Part of a small language model's weights: RMSNorm before each block.
MLP neurons of a small language model. Each row is named by its layer, matrix (gate and up: input weights) and neuron, and shows model dimensions 192-319. Each number is 128 + 24 x the weight over its row's rms, rounded and kept within 0 to 255. Numbers have three digits each. A neuron's up and down rows have the sign that makes its largest values positive.
A block is one neuron, or neurons of one layer that tend to fire together. After each block is what it responds to, as a language model described it from the Wikipedia text at the highest values.

L13.gate39:130126151119145163135063149115097130134109143099146154105114154131156089118117110081095110151123144100094149103142103143108099126115144141156113142097124148173086043116158091130147077125119118121104129115150122092106119106155151122137134148082095089138152127120165119095134106117153135141118119177113120105131125141073112117163153107140129119125083120113129151091103156130104140089142
L13.up39:131081132131136134111122089152129099099139155132162154120143163144139150129069131123124132150143129127159130134156131149085127176133137139127117133098181159128107091136148129131132133054156138127156130165068158128149122148118157108101126122131129134136116123141100114133102111118111110113152127172095120159107154104130097141134125137117154112055138148117155171144128134174141163146129
L13.gate211:153125174114155132132144154134144147129123157124142123090114111077118148190116077104125147160142124141095113140130144134107124120123120136113122143175110122167127159138086099155150120115123125088112146154144114128129143111133141134128098151101114167136146148104119113142121111147111151131111098125140136141108129190132149131157122129134153100088113140133160130170150132119102108162136
L13.up211:157113147163131120154176126129126155134174145109173133121103155126145136131138117122096093117122089126143134144115077130123141096093137153148111118135165115150126097156117067151143115092090129162106127161178144193151116105144165134137119089105121126170099100088138151139133113138165131127154093103094091167146145111123113111187132122132105090129169134113134135122112094189120140123113
L13.gate283:161130154119105096176150125143163130146132110101127110102131105102145136137100138119127160162136150157127148119138116134121140129145118150109124125122100100144133150136122099131133152086143116098128124162108166100120137138133161147158172073116108123148115138114106169115149119161117116117129082096109141162151123165123146077145167124160087113094091125154127140142139094094136104144173
L13.up283:157092136139105100165115167125095101118131152092140070118166104115110104146159088100143143147111118141168106108114105121118130132165132123132131144128105134126164106101125134122133106094112170111125124164134127103136141119146105136161088094099149149135167125090118149103130071167136120118159079120127103126090125129134127107134109112130101145143163126163086157175128103131151065137116
L13.gate417:179131164101105097111197116117144130157122148113166129108155158116112108158129134129088127154169134143168137133131113106093130130167096115111133141175143148123132151105103117052163129071100121161100152119102102138102123183139082112134124126102121143124158145147127137134038133115163094122122095095150132146130102134146124133121140125157123121137133171132109145104154158144129116122158
L13.up417:129171149171129076121112170106101169105129112123116141111116082137126126146101160139122141150140109163145108128144086101136131163097122095136112112096087131127124104143128178130112151078164075114119124118146106119099162107096113138144155146082133155110155146122111123092137122131141131124109132115199180138119151124142138124158142071165148089096152094109112142130155146168158116136119
L13.gate511:160152113071134106134111154140115109102126145097161123125167124116143100159109157137149103169094109116062119110154119137102105132091146183126174128166148166130159125074133108085161131153110126150079091119131139125122090114109155121120102134091095142122149155136163137129108125147124094117155129138124107094114145154129146156129158119090175123146098095120113117127116161120123073142111
L13.up511:116148145113150103159137118123086079121173106115101107099087134127133138121092108127135116129152147092111106094155136120133107140115152141104114168118137120141175174097108082099111113122139118092122130136169137160151184125112115133131097089140171141122130148124123115106124129090166134166186112154114116125100096129099136090122119118129158138105101096133136098089111117139119171148137
L13.gate635:109120165089145108136100130138123151133119124109180132113115084139108175145116173150150112099102098153104120121126122111075139138112121134129137167132161095133172126116158121108119099131151114119128107146135144160162117127148151143099119164110164110127142119114145102138156107138132107141140153092161131137169130141145107129088133115105175117148116127141137131144132137152096133151139
L13.up635:138140093145187152120145160127129111099086136084089101126158163101135135154142143125083150151136122142151100125143115126092125143105089096150098117169119146125111125134132137153125111138112157136149132147119124132176127092140109144121131071099160128185125140127185161104122112119156131135125152137160107105144139109124126086141139134088171132111132133147128129125107159148122156070112
L13.gate763:105137151122124131114140136145170121153133156082141104173175117076099186134145140111126182151141130166152147094147110148100134129109118168135105137112103123161167126093094122122116107091107083171139146117162141173150106117111142100125153104114149137122102131113117135088123134143142081149162125141147127111150125135150115128104106117116166119095098142096158153151124104141125083132107
L13.up763:135125125165131142113187118148147107111138120136183077137149122122187097150130140129105156149142095150116132147140158119132117151097114140172143134119148187117138101116120149096145104137149111172092085136097118133092149126123173166134111105076124154133142141103101114104141137153110112124163138109154085163154122123150135139143128083169156141136098135159133136126123123083085100179118
L13.gate795:138138137095140142135128117119144103132118104087102110141119138068098107140090156090128153156138132120099131154142142088084137163159077104114109138121126152116120129100146106100127096107163111120116127144088185099176120171133116119133128124093113137126120114152151140159105126093108099154095115136108105076110153123080183087122103115130194102083079126130106146149147147099126134143104
L13.up795:160110133140101095179106154127125089093112099120112135109114096154089110165140130129122123164154119137115148133117128141129130114089100123140116130116114101135130118141115093116154131141131146123158126118164121161153099102173116143192119136102129146146109092096129096135123085134105175105138171148145138115086128116119097085173110121150098113126134078132123153121108123154088141145141
Responds to: Noun-ending word pieces. Final subword pieces that finish a split noun, often a relational one followed by to, of or with, as in contribu-tion, rel-ations, compari-son.

L13.gate60:161097128079136140119103109127112109117150109104095149107090135140143128142154112147100123116116111095167077120115141085085157107101111163123138124132099126084120131095148136149154095134130149097099115133128159160131067096128141099138153140143193134156138133147129102125113163144120125167137138119147144124151147123111155104079107122146140158139150184137163114148160116103151096118083
L13.up60:118167155068121123132151147168092124157138121122118094164161107145108166135152130110133089142137078081152117092145134161092114095149115155114128141125164167159095165092123141089126144127122141108134120142148128110150088136159126129118100128161139116078116143174096121146126183128150154130112158121149166124126118126175117111093127093115119140126113125107168093150119092128124077094113
L13.gate117:142160129115129092148074134142090064104146131139117091095099123137086127112159152132085111135154140149128138117118106164107132137133152119175120120176135108140107179116176135123158132140130147140115056089114110110111118132138129118127130155105137150131125134141123100121115109112143171143132141126161120141161151125153122149194121131087140123156178130123114132124122111158149128122137
L13.up117:137136134157140118125148095123139125107113139145092081135076105112108133102087080166094162145118171132124160173124142131146101131105128138149148099128102140131154131144119130117131122137111149165161123118093167113154122156148140103125156116130117160173154115157131145140186144114126123146146067134137125082136174126079162149130141127119103104142159155143151149145173110129108138121117
L13.gate295:149106159143108162104152133070169154126111154150120103144112105113119156134163145121100170118164131138109128151125170104102119130161142150158174127107112131132126068093137128143121120117143156129079169101149133157159107097119135098135114141172078121129139118124147110108091149129150083152119126144167151164127096098102147112144200190138136133127144141107120124120134115139096113148136
L13.up295:127085151093106124095127123139144175128087113143079150141107103135115134139142154127126167143173134134139127117131126048120115132174152128119136170150128103153137128089155135159170130093127153123084161130148135081120103103071106097127128135159145134129159124102097105131133127139117125134106090149160127124132125108113152119163140163158151138131113141105133138154146118073137131134133
L13.gate346:156108091152083105130107099082122114099148119163107108128104133116155141173162121159116143122122125168106121085133124121139121140100117121125156116131107120100131117094125133112144151125146117124159120100138134134097077092141128175129103155131110086142141104160127142135125150149168139114121116116167118146152159144115158097153145149120108146143157109135115113103114121109116089082138
L13.up346:153117108130166148135137094120084156130109097157143122152162116107106164129124106125105125123103129079143146123092118092115114126103099114119123124117070126162155140144115181139116156095090163098123175132141116125145159168138115105112072136118120111133152174133146099125134137113158108149145134136134149137122098101115136121095114126098120165077119141106153111116151160117131122136147
L13.gate484:147181100084144131117107131105130110115108142107117136132136140084122142134106128088153157135147148119159139099108098135107155131107114172148082161165147121117147160089133136140130149124129189098142130115099119118126141093125104106115093096116126152113110155093143093113126154138143134124105130102101153146148074105102162131095102116174080127122098118113127153157149155129162112124165
L13.up484:093079122128083115110134126083140151122134134117150088112132141139146110116122110134100111164137141140146129065118118134118106108092098117123157165124141106154120099117130143145114126093109149169132180158125097146073145095135106102133074150104134164119101132148142094127140176108113091159143154119094143152164133092180113158112135106136118129161114135111166167062140160129113126111127
L13.gate626:115119090094158134100132139118131175125115138160103095140125112172144142136142166092146173160145132118157106160100117098110158091170120112119149099114120096142096159085129150089192094108167139063145141146119101106131170108160118149124111132127124147120164110106088128093137127160089117096098114102101128137125132143122145126135134131149141110122161172112102172096147107147168089152159
L13.up626:141127102121123123095132141148119142144125148122068130170128118137153124119177127155132130169143144155127107110151101152121122126152102135149122122085069098155136119132120102111128092117138098109133127079186087131133103171147123134123137101135102082168121088081117114143177128114120114135138092150115128121091141176076158142124118123151129113123137118110106124105120154121130093087141
L13.gate721:093161128088111129135126167159107105104118142078127128095154091121151120166161117117152120127148140141118109151120104126132127147149141165108127146161099096155114115107106130129140105134109127114151132108101062134141142088105108185134148115118150105145160143107156143178102097180113108141105111127143179154126155081100109095122138170174138174130156135123155173129097108124156135072174
L13.up721:156137138097136128109129094100135141149151136154115105126134148140161131121146137085138139158103153104123147116120123113146089137155094137083155136126118138192144143119134138109145115111104127106132156171085095151150160122144145084167100106136140092128137085144169099100172137110119146139136119185151097144122094121143115140119147138142145174145095143109118137142140143116139129168153
L13.gate722:151113097118146143146075140099122110116094156142115133122152133137139143134141132122120144125144088111141152120158109129126098123158124101133128123130149087112150155087125128136156132109144142103127122114121078107106106110132126162138101086103134124099127133134128086142174145176138099158142095136099160152124124119141080115113143103149109171150170131122096068151136143106122118091129
L13.up722:134150149122158133151096163129124133075149127147125111136122105118052144146138118136124113142151152113120168083106135154131168092124081142163110134154126085134146179106123150091095126147177104095078130074169128137105160108149118141121139117142129168138108132143102141131172177138165156111156101101133140076128100143124104120130127145150117165142095129122134104135198134145105162113170
Responds to: Just before main verb. Subject or adverb tokens right before a sentence's main verb, e.g. It (peaked), the album (marked), frequently (served).

L7.gate337:175083084154114116127130136106145138126142065144128117138157126088082114132112145143151137209149154090139111128141158148133152085086160133127122169081101141148180140081117137095080106071131081130120109133155117081069108125146128181150125122074117117102128100121111112115134139139115139073082112112134136119104139126126152113131191111143158134087139133140132133113168145122144132102126
L7.up337:133123090186143091114119156136152126114179092112119119137171137151150114128109124135173113155097150121120144184105106154135143090167101090170133166112160159131152094171106158090134111157121158146156171108161082146115151108133104122124152097092162068134098137123093129116145124112165127073118131121154142073113145111167121114146109125137124141100184116119123150098147153119143146116167
L7.gate391:162104091117104075137104127141089111124160089125122146093124143115134116130106139105143091132131139112102113101133085106093150075105120121098088180096111158147166161104103131126138102101115151137130108156146144120113132180125109123148119132118143119136125148119105109125117116099138145083117114081142126136144151135141081149142159102132120134136140086149121163155146097135145112135134
L7.up391:134138151118113106105144115171134153159137133083125109165119127135144092132103108140108179154153111153127112145142117135161136124122131101117148098090124143145119188105084107124130159118104098137106133172142119147097134138139109115110078104109138071140106144148151136092135145122143206100115057100101095098112128135120107149125158138125125137116063122144133109113155122127109113088093
L7.gate784:112129142115138129143123094159130128085128127163139165128147151135119105121142152142148113124130113138103149136089141144132166113152153160154136127096113125162076109085106129111166157148101082120149131133155135135094090165146091115149135094135100130136121154151142150148113154138139152088109181151118103094109141166133130067150139116148120065122107095156108165121145117138125087139116
L7.up784:122118107109146110139131111118119127088141112105099120122117103141168145151084120136055086099114122142172142085128093127115158150112151171167164134121136129145122124127085142079121145083137139147126143165097142120115088125085132150127157156140152122140140114136120190146178111116089131131139149136103106138135193138145105159130118168142140120090125107140126110160171143088089145110079
L7.gate810:109116089124091139107125127120095154146095152122104114127135155120135140153133145161094128143167121203112133162125121125085151128086116080130091113096125109142175146109100121123137090112135136167155122109093120143112075155149143141165138107125096130092097148119120099145045150134131138141134110152134158127137136137134141118121131067140175114141122133110184169148164109094158168155150
L7.up810:126127158119123143122111165167097103145109148129133124139119142087133132131141144125106107113145150105137117111113119125111147077158113097124115115129172112166166094123106135169084150166145126164103096093126098112130114143174101171143093109104143113084101149142134135116131166133181126109112082163155136096145159147120116129066143130095146140140117121164130130122126086122096129121094
Responds to: Noun-completing tokens. Final pieces of common abstract or institutional nouns, such as marri-age, cooper-ation, movi-e and fil-m, plus whole nouns like film, life, position and town, often before "of" or a comma.

L13.gate64:171160143094119102149132156103144127122101166105159112110105118105122129135109095143161146120136136131122119114139094110154135145135121152107131117120162121129100115142128110127111158120108131148138120091137120110131105127103137106171113138120081144121139078121112127110150140138099121101079115167140093115113149189154133134120153148113149085134071119170099100105120121119140089086113
L13.up64:130090122121136107137132139080159129134112124108127100117122125137119109147104126143101154120093135170121106140137119121114130180119103086115131145101130128116136124067130121132120118135118197065134175128108084163149142114116159108133123150129114180148129161120107107086144137153106140118084114185116095109135088131114078093104082157143095138112142120126113122152150116135120138126122
L13.gate413:155110150155193114105094119168108090137112144127086154164112126133072149115132089139106141124159078112103111104157114141125148107150162149109159134100116127131094121138116159132113172161104092135126082117142171136090158180147134175189143130104126145125117135131109138135125156122112123109121116175128134131109158125137143093136172095097091139113159093113144094107131125103119140101152
L13.up413:147140131148156126131125132107136106159146148143112089122127124126102159125118145126149107169161140113136164127142107139135156130099145134078139133093127131154138113133114101113144132129133140118134134091169117093153165040149126108140124109148160086151129142129150118156169145091120162094130149154102133080120123119109104094144108161137140137081090156060166170145112141117125131114129
L13.gate451:094123111129139127138150116089129141132132144085103173146106139147071160162166144138139100106145129139127096083112106061129101088117104143093099092121149109144118156128119129103143122143120102114169078115120159154082108119154124150108112095163105137118093150131107095141108132115097122164134136129106081096142144138145165107165158119134159183147144110103122123171096152140139108145134
L13.up451:143184148114123106105140071144114125152133121086150159119133123172184123116152175139102122124129136118158165118117122136190135103177113101155131130095102123146099139124147155109179122155134105132142104121131121126123124138153160143109137146167126138126130121108094132135112132153073148135154118134114107157108128140106140133132084195161097132150156116132123153119122152100121160126095
L13.gate467:145166124144144185103101123123151109124076161095049147137113124136081101164128121156126107122150153126168136137177130137140121109093114101093109113129131123056124159081165147081111159145134110121155122136119150153146128165123107172123083136128166114122168121131114119099117112165120116114086135157124133122109144121112157116130154125141097154116096126069157155114114112127112118088108
L13.up467:143108089087131144167088102080140126148128186131087126132145081137132099119123102098153131109149117106166177123152153162126150081135149163125111106134117093149135125155127142122128163139126139137137117121120142135090133097127107120118125136149092131136156075139183115119122122189107164156162133159138085164122125148146106090120112124199148094157135139108131118121101154136123107139122
L13.gate487:129137130117147123103129128105116115142158130112140191100111116137111135139158128095157111097170113114144146117125094161142065121149132163096129137086107096129173130134166144121158117115149147129151081106082119108183142136146079142122123125164139148115144078109183132084139134112094164110067119136138094137155155116110110075119108143166127128091119147140130149110135122156113136091105
L13.up487:145087195113109135133141147159117137172115145156132134138109071182136106133113120126107159085119120149153121173109155138152160117126128170128145175128148140130132142109137151174140116161129178155132078091128128089088131131139136112093151144138087176142121118125150139134136086202119118165110165149106096107133086170108122087119156128131121100144141141146165131118120097094122129104111
L13.gate532:143157104098167153105120140139152137131091115106123140102130070127105128155119130143130147115142134126148146085113172141108133171130152176153113148158104110152116154103155141117101151144159088108112124135121110157118176148184150157119152092095104120165138154124138134120099120164105147141108125128096117189150154120109187137133089153172158100119145147115149077132121181123163094138097
L13.up532:185152131166157119129123123121127160096118133126134142151099130094112130124119098096127119147131130129120100186073153105125171110076133119105122139135105129139136119088131154089158155144134120137122133139128148103107116105149125139108142124115133164116172095115113125104145101153135164156122139130131122128146105135103132100095136095162121114126092120103131117082109131153130127169114
L13.gate665:143119158132116159149163176093149140120150143180144134160148106166137117157135103153111112132136132138143141130150129138072153132147119136130156120151166104157105114121148130107129130137195146111091092109113175103088110147112145206177158092151117098108122123081155138122132084161162137105124131117118121118136118109141102126166113135163121131117135092136121148113103150120137119070114
L13.up665:105125119107165127154145131153114144161127133116166113146155088114117150120114101159151157121141153128140098131151111118114182141100102113120104103134072128108139125072165119142125152110105159089122102170132131112130070166143119126086136124179119155155119140070103146158158114138128125130137136117105123104102138117119098101141096125123130107124209127137126069193140155135133137135144
L13.gate771:142116126141187136135087107093118126125074140124109129137152141079106135167140153155129129131139113126137115149143190115123118145104088147124109089149162095145160141170122129122146123142147114112108140125125087134103103177164167151155106130161120112158135104142112146106147141180131181097110134103118120147097121099146141131151154138182099131100099152083162131151113137099141127110080
L13.up771:166114077117140126175129122089139119098121150106085131193166120090154111136130094155133096105117130097098113096102171130111125079098126100090103134139132084112127094139110150118146152153120148136163090153117117130115099182160126131157101104158147145130107130148080118152081116149174107155109119117092120145127109128174077111152146115127162149121087116132135081149119158128106087086107
Responds to: Split word-initial fragments. First sub-word piece of a common word split oddly after a space, mostly "s" as in s|ided, s|have, s|killed, also n, t, en.

L10.gate493:147154113144103144119100142131111144099140116097183135078126081090136138094138128160124140143120170203155145132131092138133106145095118194141123132075073127148107147139078104098112121124156174125135108091133127126079121106155106086111159116127155119138103121110151155145121149142134160128149132131088146123122136138122098077163191137123153136110091139130117143135144114108105139162100
L10.up493:149147150075126100121154168134121128154102172133154144114117091097142135113163151138117134121111142161134098193107111125169136139131108148133096145055145105126152141132097142116147139094145141116133120123116144102095123148104112113134129089080133121160180158144098110123129134140116124078094064077152175096141152151195120112086146129114150116143105144127132149148152149116131154114132
L10.gate605:119162131157102132122171154088142139137145126099142159096163059112117131155117141106118146110149168163112126155159107133101162126117121157113129094149159151169123175116125181115131164092132122130096150152120095098125125090101141103171128150124135075096138117125141140097129108114122138108083083125101125153123120145171127140136130120132125124140088130110098163133140143127119132185161
L10.up605:140146123108131128117142106138112116090138119128163110117175105161146123143092149092106144158099118112108164137143117142134069147101156075092079109168151143136091116120092110113116059133135120120142165096138154105091130159168156138169128150113138121106100124131139133141129109140124130136100151137147108104163121185106164116131143080171117139099144162174114142114107194134109165147140
Responds to: Noun-forming suffix completions. Final suffix tokens that complete abstract nouns built from verb stems, such as -ation, -ment, -ance, -age, in modernization, development, maintenance, pilgrimage.

L10.gate187:128105110105119101150140088120137170151121109157066101126083098137117145120130148150142112122160130139116123092139125101126140105121152149094165147085080095167159107102148156137148124122111109116119115097128100091102136169126107111146104123049082143149133159125107068121138166082152121118175110123164160128119121142151162118130138123147143149109092146110108139130144134119155101127163
L10.up187:115100121093149146111117128165112146132099102142106151124103118126140173078132133091139102137149115125113106098145175124126150102118098112133131130095115151145201106064144099173118117121123103128135125110109159110088145159105133114143100114096093109152141157097138051107155162092155124138161143124160133162098089127108148078131144099099159160163103139067094129095152145142183119132156
L10.gate206:107104167089090131185132141121104113167120164203108120127075132150125123145136120133109135165148090114130142122126136103154157073164117136150147114108134116107129139113129141103144109131131131071105139128119127127128094153086139157096116112106090132119114146156123070160108111117108119153152137104153134134127130110088148125122112127155143152119138140097137095138174095119124115127135
L10.up206:083107113155112160120132094093129165118116138135108149162112104111109111099123136161086131141144098111141135125111088105127112146142138116138137134108145154152128150124119131124128125131166127118107109114129145058141100140182133090111117133103129127133143143153129098113161125090107151121190098099096158122136128105123124138175138085150100112142121125089068096104158078118125126133118
Responds to: Pre-verb subject/adverb end. Last token of a subject or adverb right before the main verb, in narrative or biographical text, e.g. "he", surname ends, "reportedly", "also", "then".

L10.gate371:123168127080120131159136122089147152161110162144096106105167109078155098105143083116141123102158148113167139150137140101141131133189117132141150111095116117131124146161170028135119154138137147104125115128086141112111108089126113165120118111129097117134124144166136124130128141139118144120170112051137147109135075134145153151146144151166158125131138144112064084140153062150097107156140
L10.up371:128154139130145116114098102143140127155104158099188139120116111150133152191181114129142107120091148132101118101086159142107117138100117138099105111160133157136131120109157132084122145166063163093143165162130140152167134128120145151125138165144150108135110101160144133132129108136079138153132112149148128125148132087143149125122100099116136157155138142101194130127106140154100114128132
L10.gate477:165186066109135134161081119114107097154117162141120112116140111118139136125155143118136107102137153091113107113112123098077130112110086129124123092109133108085103178107156093129107150132140108084156139120103115099125121092164096149089116144147175093126138128140156130152141132141124160126101142112135146090169116135173131173106138132116135137110116105138126128169158127152135155128157
L10.up477:133165073131103162174125159113116126146124083124112133107182155130094111101149113161121157118143107108108109085100089100109100146104123100106157098107151087151126220139125119162113140150122141101153097134131131160098167141120152117130148159142142099131155099130150147140142191129140117152147121096157137077149129129121105103115116140112140150115140115121139120128164075161147168130133
Responds to: Mid-word pieces, list separators. Fires on word pieces that continue a word split across tokens, such as s in slots or saying and ation in PlayStation, and on semicolons or pipes separating fields in discography entries and tables.

L7.gate146:113126102147138137151138130116162157135116123152169144117121099118096103167128147144156151092148100116137127143150112113106174143133113133157146136111136147140143158121136115101124136130100107126124126126122125159116098120164118104147141101154150136077127082158080148147126142111115122106109126127113117149134133169107139129139117156126121130128109095167127148144152148095153103121111
L7.up146:137113146111135132130085139156145141090095136153102121147122124144097132102103064115164136118130116156146157146131164159122115101099129146135122158099113128135089105162100141120157139143081158124142141126124158133161117137177119090148168107100147128129090132095143148153140175133181118136141165102078158099109122135137126167131162152118145154119136160125169138121082121124116135168122
L7.gate384:141103122124152151145115134120131116105137135171150091136121156120089125162139094132115155126156157114170139103116161097150161161125171133160135143161089120124097156129152119140147149132127130122158137101162136104133151128125108115116131136139122144075127127087125101125076156121149111125105133096075140150146120134093109137087133170144130166088108136128123160159073126157143169108121
L7.up384:102122087096128165106160120144135103141135114063114138136154156133137156131096112174124111134130101123130099081131150106128163110096118144118122174147114135175147094100155127141092159177157112128108120092126120126111158155126116114121084091087135120088105128059091112096148128144124113071169145161099127145132132131183088096112102141146091141095102112141108144158113133110103125135153
L7.gate654:144133129131100122160134160142131097104106113135121086117116158100136133152154119093102146122110149122174138075118126170155183170146156110121156123147120130100154150106177092140134135120138146111123120137145115175098126142144153125133116173151102117094119099134133079082130122120148155146104110151105092129148142099139105117113115169140130129130121117173184184153134111134152137153128
L7.up654:144114166121130127150156117117122106159150095114121148148124108096137095163096102084138138095113137127173143124150128134140138149135129105135118150107122111104104174149147156080181136144094140147103161122111119153168156117110168125132099126112108128144094142132112172172157107125108125171154110153140094107138138146108092108153155149110160133136134122070141145163136178106119145101105
L7.gate689:088093109117126139150126116129083131132135123130124089114138168114119134131154131116131162125105174157149150133088133136140167151141124118126103118143135136093076126149177122135136127112156125150092135104141136139111077103144155131134177106109125088070105170104123134117082136102132099095101110164108143128150069135121117095102123158100119122109138139157085123148127156122155137122142
L7.up689:136119132166093122092104146087150170115131145148111096170134115174138139146133092157112135101157143158132114135114105136081120145092126107101123190076145169103089102138147115104134135099130127126154114135158123116124103092117155130144143113127146135101096209146123129129137156154130124150113093113109118147141129130126087159140132151103087158116093101175088124141124124138152141124116
Responds to: Seasons, time spans, word fragments. Season and time words such as spring, summer, season, year, month and "years old", plus mid-word fragments like sun-sh-ades, ar-ri-ved, Dino-sa-ur.